{
  "num_hidden_layers": 14,
  "hidden_size": 768,
  "num_attention_heads": 8,
  "num_key_value_heads": 4,
  "head_dim": 96,
  "intermediate_size": 2048,
  "vocab_size": 32768,
  "hidden_act": "swiglu",
  "norm": "rmsnorm",
  "norm_place": "pre",
  "norm_eps": 1e-05,
  "positions": "rope",
  "rope_theta": 2340.0,
  "rope_fraction": 1.0,
  "qk_norm": true,
  "attn_scale": 0.102,
  "bias": "none",
  "tie_word_embeddings": true,
  "parallel_block": false,
  "init": "uniform",
  "init_std_qkv": 0.0271,
  "init_std_o": 0.00513,
  "init_std_up": 0.0271,
  "init_std_down": 0.00513,
  "optimizer": "muon_variant",
  "learning_rate": 0.0184,
  "lr_mult_o": 1.5,
  "lr_mult_down": 2.0,
  "beta1": 0.93,
  "lr_head": 0.00288,
  "warmup_steps": 0,
  "schedule": "wsd",
  "decay_fraction": 0.922,
  "decay_shape": "linear",
  "final_lr_fraction": 0.05,
  "batch_tokens": [65536, 131072, 196608],
  "max_seq_len": 512,
  "doc_mask": true,
  "train_tokens": 928000000,
  "max_steps": 7272,
  "dataset": "wikipedia_en"
}
MLP neurons of a small language model. Each row is named by its layer, matrix (gate and up: input weights) and neuron, and shows model dimensions 336-463. Each number is 128 + 24 x the weight over its row's rms, rounded and kept within 0 to 255. A neuron's up and down rows have the sign that makes its largest values positive.
After each neuron's rows, "fires in" lists the words (lower case) most often at its 100 highest values on Wikipedia text that the model never trained on.

L4.gate1963 [142  87 150 166 119 126  95 137 120 145 134  77 175 148 108 130 156 179 112 138 133 143 137 149 130 114 117 178 151 111 128 136 118  74 111 124 153 128 118 135  80 157 164 110 138 151 152 125 107 113 153 145 143 104 115 126 107 104 153 145 141  81 185 138 154 149 175 153 135 167 105 139 155 122 133 114 135  94 127 156  97 117 124 149 101 129 147 140 125 126 146 120 163 114 134 119 127 139 137 138 109 115 134 107  76 130 175 166 169 158 129  93 161 147 122 143 114 114 112 113 122 156 181 145 122 119 128 146]
L4.up1963 [153 113 163 140 131 151 142 148 100 143 136 143 135 112 113 123 136 138 158 123 152 136 154 126 126 152 146 121 105  86 158 132 112  84 122 136 153 144 138  96 128 150 135 129 157 124 157 131 119 130 155  40 124 120 114 161 142 143 154  94 153 112 178 142 110 173 117 167 150 139  91 106 137 107  89 110 128 145 125 122 141  70 127 149 132  97 173 140 135 130  99 168 168 135 120 113 132 102 133 106 113 143 167 139 127 136 138 116 156 132 112 128 134 119  82 109  79 117  99 143  88 125 140 150  89 116 167 157]
fires in: "part", "as", "under", "with", "writer", "sent"

L4.gate719 [133 109 144 109  90 118 147 158 108  97 111 147 117 109 146 141 130 130 176 128  66 160 169 135 107 151 125 135  87 118 161 135 121 129  76 101 142 102 125 109  95 151 143 136 100 107  94 127 120 147 127 110 133 124 146 149  85 129 133 112 157 133 138 132 121 127  84 107 142 158  96 150 178 129 106  79 112 121 129 113 121 152 102 167 149 175 123 158 141 101 152 153 149 113 166  76 154  88 133 100 113 128 108 127 142  98 102 110 128 135 134 167 120 115 141 142 110 165 135 156 121 145 138 132 129 142 110 183]
L4.up719 [109 136 132 106 136 104  74 157  88 118 152 145 122 116 132 162 127  95 159 135 161 120 139 135 134 132 140 127 112 127 135  90 105 114 120 185 118 158 127 125 120 125 125 113 151 145 121 168 117 154 101 145 141 119 112 122 136 121 129 139 152 125 110 160 127 129 150  94 105 169 147 123 109 127 134 130 170 106 116 165 153 150 136 106 158 142 141 136 106 137  95 104 138 125 131 144 150 130  97 116 183 133 116 174  90 121 112 111 171  83 111  79 142 119 129 134 115 133 115 134 155 169 148 141 140 100 139 141]
fires in: "only", "out", "west", "instead", "back"

L4.gate1853 [ 93 115 163 134 139 157 132 145 121  97 142 161 103 129 138 123 126 142 122  91 147 117 123 159  93 157 136  59 173 169 134 121 103  96 104 176 119  98 129 116 161 147 101 136 114 141 216 148 142 147 109 120 123 120 119 132 132 151 172 138 186 139 133 109 156 151 143 163 107  80 136 103 115 138 146 132  83 116  98 131 128 137 113 110  92 122 141 103 141 154 113  82 114  83 172 128 137  98 105 151 104  94 114 110 106 136 128 109 133 127 161 121 132 145 116 148 147  64 155 135 156 135 100 120 153 132 133  91]
L4.up1853 [134  99 132 153  46 131 133 163 131 106 116 145  96 134 133 124 132 167 113 124 154 107 174 126 109 174 135 142 120 143 180 121 131 150 123 137 128 103 104 101  89 148 114 125  75 110 138 113 160 113 120 122 131 143  97 102 136 122 143 159 184 127 102 123 102  98 115 127 132 146  92 108 129 108 133 137  80 128 120 109 145 149 130 121 165 145 159 144 123 131 115 114 147 135 161 140 135 126 125 119 171 102  80 163 105 123 139 128 145 142 127  70 170 148 141 167 126 141 101  86 122 144 133 124 143 154 116  62]
fires in: "before", "during"

L4.gate867 [112 139 133 135 140  70 101 131 118 180 126 112 178 102 136 132 118 111 159 105 161 117 128 150 125 144 111 110 152 110 134  63 119 126 104 120 146 107 149 142 141  95 105 146 109 146 141 166 153 111 195 175 136 137 148 143 104  87 135 146 139 115 132 151 143 156 127 138 100 140 134 154  85 108 147 131 108 147 131 123 119 135 113 115 111  93 105 125 108 149 130 114 120 103  90  97 132 115 125 101 116 107 101 113 146 135 133 131 128 145  87 114 101 134 134 153 130 120 143 144 126 132 111 151 136 134 173 141]
L4.up867 [142 127 101 152 145 137 122 108 131 184 152 114 123 139 140 128 147 164  85 138 171 134 115 100 115 123 123 115 162 150 130  83 136 132 118 125  99 148 103 140 146 122 139 148 134 128 163 131 153 178 146  84  95 127 130 137  87 134 122 124 131 132  98 154 167 138  91  76 130 108 142 129 116 135 135 128  90 149 134 130 166 134 130 148 115  73 113  93 150 137 136 109 108  98 171 142 116 167 111 146  94 119 134 149  89 161 130 126  82  93 109 142 124 136 171 155 138  97 144 106 129  84 163 142 121 141 139 124]
fires in: "from", "between", "below", "around", "above", "of"

L4.gate94 [142 101 143 156 128 108 161 129 132 121 114  96 121 164 157  87 118 124 100  66 116 126 130 155 138 137 127  82 139 127 124 168 111 129 113 120 140 159  86 150 146 160 137 133 159 140  94 166  92 141 133 125 134 167 119  99 112 146 133  97  91 100 131 156 170 130 125 143 119  98  95 157 134 116 126 165 113 116 147 131 168 127 158 140 171 145 127 128  98 154 124 133 111 163 143 125 140 105 120 169 157 142 128 159 120 155 118 133 149 123 114 143 114 130 120 127 130  96 146 134 115 152 174 114 144 122  89 105]
L4.up94 [120 148 142 132 137  74  95 119 139 141 124 156 129  99 129 162 154 121 130 109 133 115  98 137 132  90 126 139 135 131 133 120  70 129 184 117 111 141 172 130 114  80 124 148 122 158 112 165 133 119 134 181 112 115 112 144 146 121 107 124 136 127 141 127 146  98 117 115  89  90 142 101  87  82 104 120 131 106 114 123 128 141 173 107 103 131 145 130 114 125 113 147  88 130 123 116 106 117 166 183 116 111 125 105 118 132 140 145 134 125 130 148 129 137  91 161 102 124 155 114 170  90 113 127 122 145 119  80]
fires in: "there", "early", "had"

L4.gate1102 [154 143 107 166 126 129 140 156 140 120 100  85 103 100 133 122 106  96  82 152 102 146 106 153 160  82 153 129 123  98 136 165 129 126 155 153 115 173 156 142  92 125 121 106 131 124 120  90  86 121 127 104 114  95 139 117 143 127 133  79 148  94 103  93 135 109 120 116 135 117 125 108 127 132  79 133 108 174 158 142 118 151 141 105 126  93 135 119 152 126 128 121 125 109 119 156 141 110  93 132 124 128 125 129 117 154 120 116  95 122  97  90 113  93 130 151 133 160 106 109 103 153  92 150 162 117 120 130]
L4.up1102 [126  85 126 113 131 115 141 112 133 116 123 133 134   0 151 149  63 149  77 159 133 120 140 112 112 135  99 168 140 136 157 138  96 138 113 156 102 136 144 162 150  87 133 131  71 161 150 109  99 107 149  98 110 150 102  88  97 147 155  85 119 153 119 140 107 122 123 142 100 107 147 130 129 124 107 136 136 126 103 147 120 140 132 136 112 178 128 160 158 128 119 132 115  92 128 146 135 146  97 134 105 136 116 115 132 185 139 150 150 117 132  81 154 113 118 131 116 117 132 108 141 147 117 127 120 136 135 126]
fires in: "of", "from", "to", "for", "in", "as"

L4.gate1970 [131 180 141 150 144 124 117 126 113 128 135 144 103 114 134 140 133  66 108 111 162 103 103 116  88 116 114  81  88 146 101 152 134 133 110 131 155 112 146  66 126 146  91 121 131 110 117 128 119 138 129 145 117 126 111 113 107 124 157 163 142 149 181 125 135 176 110 150 121 149 105  86 146 119 147 143 118 109 114 130 123 161 105 138 102 155 127 110 110 108 105 109  79 172 126 153 163 154  92 118 159  89 137 123 107 162 154 127 142 167 183 176 146 143 117 123 102 122 129 117 123  61 166 143 157 129 160  91]
L4.up1970 [156 140 114 149 147 125 110 130 110 126 155 120 135 106 122 111  96 132  98 125 164 121 114 116 109 150 126 142  98 102 118 155 134 126 145 107 134  71 112 118 100 100  33 102 112  87 128 152 127 125 110 165 119 139 121 115 146 116  96 154  99 152 110 109 126 131 183 126 147  83 114 137 129  67 135 108 112 147 114 137 100 138 152 137 155 157 120  91 150  92  85 141 170 128 160 139 125 159 116 146 127 117 113 110 127 165 114 141 114 192 117 106 153 134 151 156 109 131 143 157 134  82 175  89 138 153 154 123]
fires in: "after", "before", "afade"

L4.gate561 [133 127 117 128 109 135 114 145 121 148 114 110  68  95 100 100 151 127 132 185 173 133 150 129 149 127 126 124 133 127 149 111 143 125 142 136  86 111 107 135 131 152 115 140 126 103 120 129 103 133  68 138 100 133 142 118 127 159 130 128 118 162  73 106 145 127 114 108 185 167 129 100 131 151 148  90 170 113  86 140 145 135 101 126 157 161  87  97 148  96  97  94 140 152 124 145 123 115 156 121  66 123 138 105 156 101 158  84 145 151 148 156 150 155 132 147 114 150 116 143 157 115 103 116 140 135 115 129]
L4.up561 [105 151  98 136 116 123 156 126 114  87 130 129  88 163 127 116 131 123  75 115 122 145 139 143 135  98 112 148  87 123 122 108 127 137 149 102 106 112 130  73 108 129 113 149  87 146 153 136 130 149 167 126 151 136 192 165 126 117 150 115 126 138 172 135 142 108 122  75 131 102  99 132 111 135  94 141 142  97 104 154 112 129 109 112 180 156  71 112 130 145 128 181 155  86 110 138 124 158 154 100 118 148 121  97  81 106 106  89 162 136  87 126 168 141 148  87 113 146 147 136  93 106 120 105 134 154 116 135]
fires in: "of"

L3.gate1191 [137 110 152 123 118  94 118 144  71 171 109 100  87  93 173 133 137 112 152 126 106 117 101 136 136 131 127 153 115 116 168 114 156 133 124 152 136 133 123  99 151 141 101 129 161 134 164 120 132  98 133 145 133 160 116 149 134 122 144 100 131 127 137 176 114 120 125 112 136 122 113 107 104 115 130 161 114 130 132 114 135 100 131 116 125 103 191 146  82 101 129 109  87 178 151 110  77 115 126 101 125 123  95 186 147 132 130 120 128 141 120 130 138 144 116 148 132  92 152 155 173 110 140 171 126  99 111 116]
L3.up1191 [153 147 124 135 152  99 121 113 147 166  92 135 113 109 186 143 154 139 184 123 166 100 125 133 105 134 102  97 131 126 103 122 148 144  98 122 153 106 142 106 133 130 109 138 124 140 161 138 154  81 117 149 114 128 141 170 145 127 105 139 115 117 138  85 150 132 144 124 105 173 128 140 118 118 128 188 120 146 110  72 102 122 122 150 137 107 145 107 182 117 119 151  71 145 108 137 153 156 126 123 141  94 115 200  84 153 140 118 155 107 131 113 152 152 151 166 115  95  90 130 129 172 126 159 132  95 143  95]
fires in: "to", "than", "of", "for", "as", "on"

L4.gate710 [121 115 154 108 114  81 127  61 116 133 114  57 131 124 156 146 133 115 104 125 118 109 118 152 173 127 125  91 142 127 150 132 125  82 137 158 126  68 159 156 152 109 150 151 122 140 151 192 126 100  88 147 171  90 124 131 127 119 104  91 148 138 113 155 140 124 155 158 110  91 117 119 136 122 112 135 109 129 138 138 123 103  96 101 167 119 103  98 168 137 163 128 150 105 158 148 129 122 129 151  94 147 157 116 113 122 124 129 148 107 121 127 128 118 144  86 132 143 102 135 115 122 102 110  96 131 130 136]
L4.up710 [147 154 132 138  96 174 132 108 118 145 150 122 109 117 145 132 120 138  97 106 169 107 123 175 153 158  94 159 127 140 127 138 140  95  83 150 114 121 144 140 102 144 103 143 133 116 149 182 137 131 114 111 138 150 170 134 170 120 132 118 127 155 126 122 117  91 136 132 147  95  77 121 113 120 132 129 148 114 151 132 133 118 145 136  97 145 127 152 100 136 147 104 126 177 153 130 127 132 158 144 116 153 154 104 142 139  96 110 136 144 140 113 139 106 139 110 175  92 134 130 117 112 143 107 114 110 100 162]
fires in: "of", "to", "that"

L4.gate1465 [132  96 131 104 105 121 122 123 155 101 145 116  87  99 133 113 141 138 157 140 115 137  98 135  98  96  69 133  89 102  96  87 152 116 159 118  98 127 137 111 131 163 104 125 147 147  97 146 150 142 160 147 133 123 134  96 173 150 149 128 102 140 100 147 158 131  96 106 119 106 141 141 122  87 116 132 115 134 191 119 136 140 110 107 111 137 131 120 168  88 117 155 152 133 170  56 130 124 157 151 135 131  92 137 147  96 121 122 154 139  68 109  85 134 154 128 167  52  71 127 121 140  81 104 133 119 109 111]
L4.up1465 [143 146 132 148 182 122 156  91 124 123 142 128 122  93 100 122 117  85 112 111 100 124 135 130 132 143 126 125 132 171 131  94 116 122 156 125 117 155 102 143 115 156 143 144 113 102 105 108 159 158 156 103 153 122 120 171 141 131 108 129 110 175 124 131 152  82 125  92 103 129 100 151 138 104 140 135 140 146 137  85 136 125 124 140 112 105  95 139 110 146 161 142 111 104 122 150  69 156 152 126 145 138  92  96 105 151 126 130 141 157 132 169 151 115 163 128 138 113 115 107  53 114  73 114 138 106 119 126]
fires in: "as", "played", "role", "playing"

L4.gate2006 [138 106 131 134  87 101 150 165 158 135 106 106 120 102 144 119  66  81 105 115 129 136 123 112 159 110 145 169 102 140 170 126 130 129 109 151 146 111 116 137 114 124 124  78 122 119 108 115 122  81 116 151 119 116 168 119 117 182 154 123 138 106 142 153 118 155 169 126 114 103 155 118 138 174 142 148 124 115 133  90 114 168 144 162 105 160 120 124 149 104 141 110 124 179 143 123 156 165 135 139 139 105 145 130 123 105 135 155 122 122 126  95 124 124 186 119 138 132  90 118 142 136  96 137 134 156 131 104]
L4.up2006 [127 106 155 144 128  87 160 133 160 117  79 133 138 114 113 158  99 126 134 127 130  98 145 165 138 142 115 177 112 171 120 123 115  96 176 149 121 103 121 127 116 150 135 106  70 151 158 103 117 115 150 165 157 104 127 120 128 144  88 136 124 126 149 178 144 134  91  94  80 112 129 156 140 103 104 168 112 163 110 140 164 141  79 137  93 136  92 113 168 141  93 117 146 154 122 160 124  78 110 129 122 164 109 164 119 111 101 159 152 152 140 170 151 130 149 135 136 173  88 102 150 127 142 124  85 143 126  99]
fires in: "of", "is", "was", "much", "no", "for"

L3.gate355 [128  71 135 146 118 119 111 133 156 161 140 130 130  95 117  73 153 129  84 122 159 149 119 127 160 115 122 105 145 125 108 125 141 116  73 177  81 130 114 144 112 127 117 113 114 133 128 138  90 149 168 138 147 115  96 142 109 122 140 170 116 162 108 104 143 123 143 133 100  97 112 108 140 130 136  97 129 117 181 112 126 143 163 148 132 163 126  87 114 143 136 124 140 152 112 119 138 102 182 119 157 109 149 156 116 116 147 141 177 143 106 155 109 195 152 119 127 181 127 139 140 127 115 159 104 111 143 123]
L3.up355 [154 107 128  91 129 134 109 137 136 134 132 122 153 152 155 153 115  76 137 105 113 169 150 148 160 145 144 119  95 158  67 165 153 113 124 153 129 127 140 140 129  76 152  98 125 140 125 127 138  99 136 134 126 145  97 149 107 125 157 153  80 106 121  87 125 149 162 168 139  87  83 128 120 100 130 125 127 137 146 113 138 119 165 116 123 150  96 109 127 136 117 126 111 135 132 119 109 145 123 142 136 118 135 142 103 133 110 178 177 129 162 128 124 136 155 149 101 121 145 113 139 111 151 121 114 180 149 120]
fires in: "at", "during", "for", "to", "before"

L3.gate2015 [ 90 132 130 129 141 105 120 139  69 166 112  82 135 146 112 142 137 114  99 152 155 117 173 137 125 137 150  70 134  50 147 138 154 136 119 207  95 147 131 140 131 136 136 131 115 146 135 180 147 151 139  99 118 152 108 141 115  79 146 129 163 152 134 130 122 104 134 133 142  81 122 152 144  99 120 118  88 146 159 153  84 166 124 145 144 125 138 154 140 106 116 136 127 148  77 121 148 149  68 116 141 104 107 143 124 160 111 157 118 150 150 126 191 143 149 162 134 132 110 102 163  99 157 121 116 122 131 120]
L3.up2015 [112  96 104 141 159 124 124 128 114 152 109 135 153 111 147 150 119  92 167 147 127 134 152 141  91 147 137 143 135 132 135 120 105 150 195 112  95 142 167 123 129 130 138 148 120 141 127  99 142 118 146 100  90 103 125 161 165 118 117 170 150 126 140 112 128 137 158 158 138  81 132 113 128 134 151 164 136 141 111 138 142 125 125 158 183 140 109 149 120 131 146 135 102 146 121 140 124 137  95 101 122 103 130 128  82 139 124 104 107  80  98 107 116 123 163 125 149 125  93 111 146 118 141 157  70 104 130 178]
fires in: "of", "for", "from", "on", "at"

L3.gate1639 [141 140 145 103 128 105  98 131 167 205 135 124 167 141 141 118  95 174 101 126 128 120 101 137 148  95 108 146 126 111 133 137  70 127 134 120 128 103 111 127 135  99  92 149  81 130 148 129 159 137 181 130 117  96 106 141 139 136  97 150 101  93 137  98  71 122 115 128 152 119 144 136 140 171 116 118 147 175 131 135 136 112 119  90 108 114 155 111  90 116 194 113  72  86 106 104 131 144 135  93 146 119 103 126 129 155 118 108 114  88 123 128 112 136 172 154 134 110 152 111 128 158 124 143 128 122 113 123]
L3.up1639 [148 149 135 131 174  91 137 137 148 158  96 107 111 146 146  99  86 121 141 116 201 140 126 157 114 135 102 142  74 157 111 113 116 118 113 143 131 119 132 157 166 145 118 107 128 130  80 147 130 134 175 101 140 136 130 132 123 107 117 106 163  90 119 136 100 134 148 118 144 126 123 149 148 117 119 149 148 125 120 136 127 154 134 194 160 129 133 154 117 130 133 147 140 124  78 131  95 159 115 183 129 123  98  85 134 131 129 117 107 153 132 121 159 159 122 196 106 115 101 117  69 184 180 118 144 113  88  93]
fires in: "on", "from", "in", "of", "for"

L4.gate1571 [160 183 111 101  97 116 111 129  62 105 127 125 120 150  90 139  94 120 164 133 138 135 113 112 139 119 146 182 121 151 136 156 148 134 101 158 131 134 120 130 122 137 139 113 142 125 143 134 105 131 131 113 169 205 108 148 142 128 136 120 125 127 139 146 151 138 179 128 119  66 116 174 142 147 157 128 135 135  92 134 107 133 117  90 169  91 126 138 157 139 144 114 133 112  95 113 156 164  96 129  84 101 121 107 119 163 122 115 126 135 124 103 158 121 113 128 136 143 129 139 149 130 142 109 163 173  91 107]
L4.up1571 [160 145 145 126 127 100  97 112 109 136 123 111 168 102 122 147 133 144  94 103 147 126 104 116 140 104  94 180 109 142 139 169 134 149 123 145 192 136 159 152 137 109 101 110 150 144 103 146 158 146 133  81 155 152 137 174 140 119 156 107 127 130 135 123 145 123 119  93 137 155  89 156 126 166 161 131 120 145  87 137 149 139 101 114 112  97  89  88 154 122 128  94 151 120 143 105 168 126  72 131 164 122 119 146 143 169  83 140 162 112 117 108 197 141 121 141 121 124 177  66 175 108 122 143 140 158 106 168]
fires in: "in", "from", "at", "by", "of", "before"

L3.gate1037 [129  99 139  90 139 112 135 124 112 122 144 135 141 123 123 128 101 124 119  69 149 134  76 126 125 141 111 128 129 141  94  83 113  99  86 117 108  89 140 105 111 122 146 111 124 104 124 126 171 151 121 129 132 137 113  75 165  99 164 104 143 125 133 140 100  95 143 132 126  78 140  90 108 101 101 103 118 140 171 128 114 130 127  91  95 113 150 125 143 135 130 152 137  93 142 122 163 180 140 149 131 118 133 134 121 138 121 146 158 155 119 113 127 119 119 133 111 162 121 124 139  63 148 154 110 127 180 113]
L3.up1037 [107 114 135 161 149 132 104 156 117 116 142 142 149 126 132 123 107 127 149 106 139 125 119  88 122 180 116 140 150 115 118 118 151  89  90 133 135 110 142 125 158 108 135 169  66 131 130  98 108 113  96 123 115  95 109 118 113 149 140 136 117 163 158 105 124  85 150 128 107 146 121 120 133  60 129 117 119 104 163 119 148 112 115 101 163 114  92 135 133  78 134 112 135  93 115 166  99  63 147 121 114 106 157 129 108 106 124 112 119 163 146 131 151 118 126 109 114 125  83 172 110 128 170 119 136 127 143  98]
fires in: "high", "highway", "low", "before"

L3.gate648 [113 115 160  87 117 129  94 115 147 145 118  72 149 147 152 175 134 149 104 142 120 117 120 120  97 135 148 133 174 120 138 119  83 160 118 150 141  92 158 125 118 144 142 113 144 121 173 115  80 108 143  90 117 149 127  91 147 112 139 111 140 128 105 157 146 103 138 144 144  91 129 175 119 169 121 130  97 111 142 123 138  91 144 115  93 118 147 157 125 145 175 119  94 131  94 185 107 132 160 135 150 123 114 124 150 145  79 140 119 129 134  95 127 147 137 145 137 123 126  95  88 110 123  91  75 118 118 173]
L3.up648 [129 111 178 131 167 103  99 148 128 162 135  90 100 208 167 155 107 127 122 113 134 121 124 156 115 135  94 154 151 178 130 106 105 161 118 156 107 149 149 141 114 146 120  87 116 111 108 142  94 167  96  81 138 115 120 109  90 124 132 114 134 168 142 140 146 168 124 143 140  94 122  99 109 154 165 107 118 128 131 142 156 158 146 127 143 143 126 141 124  95 146 106  94 150 110 141 111 124 156  87 122 130  63 101 147 107  93 141 121 181 107 151 153 136  86 173 103 142  89 130 108 133 121 156 132 119  80 187]
fires in: "to", "which", "that", "helped", "help"

L4.gate783 [ 91 147 119  86 140 142 175 131  79 123 144 136  83 127 132 113 126 183  99 141  99 140  85 136 136 191 103  95 119 130 134 131 115 105  80 148 133 112 105 130 136 100 117 121 122 121 141 145 102 108 145 108  54 145 130 133 134 153 117 109 127 150 125 160 152 131 150 125 151 166 144 101 147 111 164 143 126 110  52 112  74 208 118  95 153 165 113 115 156 108 139 109 152 138 123 122 170 117 128 140 162 154 111 120 166 121 132  99 138 129 160  93 168 161 171 133 109 132 117 134 155  72 150 164 153 150 121 119]
L4.up783 [101 125 110 122  68 129 136  85 127  90 146 149 131 103 128  85 112 100  99 141 150 116 153 157 145 146 170 140 128 150 149  66 116 139 127  96 143 122 156 116 127 126 107 108 121 116 156 147 131  90 140 128 112 157 113 116 184 173 140 114  98 140 122 167 102 166 101  97  85 143 169 134 129 140 128 130 100 120 119 159 119 148 178 109 136 152 122 143 141 134 139 109 124  97 160 131 112 114 144 135 116 134 184 110 122 156 145 149 151 104 104 118 102 137 162 151 143 144 122 144 121 103 125 114  98 135 156 105]
fires in: "of", "against"

L3.gate1576 [112  82 136  93 112 137 148 119 150 148 106 117 134 110  84 112 123  83 145  96 102 139 103 119 154 160 132 120 151  89 171 156 134  97 119  95 141 116 136 153 131 127 123 124 148 151 116 146 110 164 133 120 146 135 166 114 136 109  70 101 127 147 124 110 109 141 191 104 119 116 149 144 146 119 161 136 102  74  92 116 159 147 143 105 160 127 124 127  99 129 128  83  98 176 102 153 128 125 137 147 113  95  83 141 161 144 149 184 120 168 144 115 139 114 144 118 112 155 152 151 117 126 101 135 134 117 141 161]
L3.up1576 [120 148 104 160 116 115 105 151 120 142 121 138 145 160 114 136 149 145 163 156 144  49 113 155 154 160 147 126 128 177 155  87 173 121 136 126 119 146 108 115  98 107 156 153 156 107 113 132 107 142 111 122 152 122 136 143 139 134  92  97 124 184 121 139 121 131 132 117 100  94 113 159 110 120 131 147 125 120 145 151 150 131  84 160 162 119 119 120 123 120 147 107 161 141 114 131 107 117 121 130 157 125 143 150 142 147 117  96 166 125 154 170  94 156 109 134 133  89 124 145 145 112 103  94 122 126 163 109]
fires in: "born", "died", "allaire", "raed", "death"

L4.gate1041 [109 137 127 142 102 148  85 134 112 102 154 186 130 106 151 108 154 123 123 142 121 106 111 143 153 115 127 130 142 132 143 120 116 159 154  92 123 110  85 146 126 171 123  88 101 129 166 134 105 128  69 114 165 133 102 102 133 111 127 140 121 131 119 128 154 113 117 132 127 133 125 148 129 156 113  87 119 116 108 156 115 131 145  88 117 140 156 150 158  97  98 117 154 123 118 101 104 125 122  67  95 135 132 153 131 135 115 102 173 148 140 127 124 154 132 166 114 142 118 140 130 131 141 129 161 115 114 128]
L4.up1041 [156 106 128 117 105 156 163 164 143  97 123 123  96 115 131 173 198  94 109 172 123  81 101 121 127 114 120 124 148  90  95 158 109 107 137 104 164 109 103 128 128 124  81 128 119 183 169 121 148  96 175 137 125 150 124 148 175 110 138 109 135 128 113 133 153  83 117 119 159 129 130 121 177 130 139 119 143 137 131 155 148  91 112 141 149 163 163 140 112 140 128 129 121 134 114 127 129 145 140 113 127 159 119 135  73 125 148 157 153 128  90 113 147 106 149 130 146 138 102 120 136 136 156 128 118 141 110 152]
fires in: "in", "of", "on", "games", "up", "during"

L4.gate1398 [ 78 109 143 110 108  96 155 114 153 161 107 126 132 142 109 169 162 118 108 120 153  95 174 164 109 117 125 141 145 131 158 136 130 145  84 175  92 117 105 126 108 139 119 135 107 140 137 131 143 135 138 154 155  96 129 131 139 105 158 157 109 137 143 111  91 115 145 128  92  94 137 138 104 169  91 154 168  94 163 151 139 117 134 147 154 154 132 119 116 177 130 148 129 135 153 145 175 141 143 115 151 148 135 126  82 131 149 156 107 178  91 121 139 159 123 140 102 169 112  70 164 153 142 156 126  75 152 165]
L4.up1398 [158 138 127 137 143 147 173 148  86 166 116 158 145 129 109 171 139 117 125 101 140 100  97 136  71 140 139 127 107 143  88  99 159 155 104 115 131 176 133 161 173 127 122 102 124 115 129 108  93 124 154  98  93 143 111 115 112 125 165 119 129 117 198 124 135 103 147 158  78  66 144 151 118 141 198 143 116 117 107 141 120 113 126 108  97 104 111 107 139 103 163 197 134 134 179 103 115 111 154 179 137 161 128 119 103 164  94 183 138 121 153 109 116 164 143 116 129 131 113 156 107 108 150 157 131 147 126 129]
fires in: "as", "season", "with", "performance"

L3.gate23 [131 126 104 116 128  69 119 146 128 134 138 135 136 163 104 160 118 144  73 123 115 127 118 102 131 132 114 142 157 101 122 116 126 129 118 131 161 118 150 130  94 165 107  82 117 102 116 132  88 128 135  93 116 155 111 166  70 143 154 130 121 202 119 116 115 154 128 109 119 112 150  90 111 138 111 124 118 115 107  97  99 143 144 119 116 132 134 169 116 141  98 146 130 127 120 134 118 149 100  96 102 120 125 112 161 102 125 141 112 117 102 165 154  79  99 103 121 111 126 180 148  99 102 135 112 163 106 141]
L3.up23 [137 112 113 159  96 154 105 132 117 172 132 157 111 109 126 136 105 157 126 141 125 141 154 116 123 133 145 137 100 117 115 121  72 119 139 150 142 116 134 132  86 126 113 122  96 135  93 136 125 123 145 106  76 151 153 129 104 108 113 135 120 159 115 141 159 151 152 134 112 144 138 138 104 154 115  82 109 150 128  91 126 150 165 184 127 148 132 168 179 150 133 117 128 119  90 111 105 116 155 106 126  96 195 104 123 116 118  99 166 175 150 154 136 134 119 121 105 146 140 143  69 127 100 137  97 142 142  98]
fires in: "who", "which", "that", "in", "to"

L4.gate517 [143 121 126 105 106 124 124 147 134 129 145 133 133 117 169 153 108 128 133 122 169 115 144  98 118 148 124 139 121 113 119 162 120 140  78 129 145 145 100 116 139 118 120 142 111 139 114 152 117 129 129 130  87 178  92 150 127 104  90 135 154 146  78 189 150 107 177 120 144  54 157 157 101 127 124 183 140 169  85 125 108 107 137 146  96 138  95 135 107 122  99 102 112 162 121 126 122 179 126 109 118 115 129 128 141 110  98 158  98 118 146 127 133 132 134 157 149 123 113 156 126 130 135 115  78  80 136 116]
L4.up517 [139 105 130 100  86 126 148 133 142 142 107 115 141 132 170 136 151 141 162 155 139 102 124 121 160 136 108 170 144 128 129 115 144 146 114 129 139 142 119 145 193 126 149 111 127 166 104 126 103  90 145 143  87 141 129 127 127 103  84  96 122 121 145 182 133 143  99 138 150 125 103 143 136 170 149 160 111 106 109 100 131  87 112 150 142 147 151  85 171 116 139 131 131 198 118 136 100 137 141 125 121 135 173 116  97  95 101 122 159 147 129 158 174 166 102 109 130 162 109 113 116 130 132 149 108 146 142 112]
fires in: "of", "in", "at", "battle", "to"

L4.gate1108 [119 123 106 123 103 115 111 108 151 168 144 100 108 124 141 138  95  90 154 182 110 164 116 138 117 153 129  86 106 173 130 114 129 132 171 146 146 133 123 106 154 114 129 141 149 123 117 134 161 160 143 129 102 106 116 130 151  92 139 145 116 122  99 153 155 113 121 107 105 141 131 165 145 165 124 155 117 162  81 140  91 118 120 136 105  94 105 107  90 137 166  88  91 147 111 107 121 138 138 154  90 160 132 131 170 124 115  87 147 128 111 119 120 130 143 128 124  84 132 138 116 135 142 135 122 123  96 115]
L4.up1108 [140 125 106 135 158 155 129 108 136 112 126 186 123 140 155 105 156 126 118 173 107 123 114 124  85 119 121 156 144 165 129 103 143 132 163 115 128 131 165 112 149 149 123 133  92 101 112 137 134 127 131 110 101 131 130 125 141 134 131 140 107 122 160  90 144 122 123 138 116  79 127  88 124 149 112 134 116 122 103 114 150 120 130 138 167 137 116 135  96 127 135 154 145 127 145 129 140 146 138  93 127 148 124  85 117 131 116  95 126 140 134 130 147 129 131 129  96 106 125 159 103 147 140 133 184 139 108 120]
fires in: "for", "of", "to"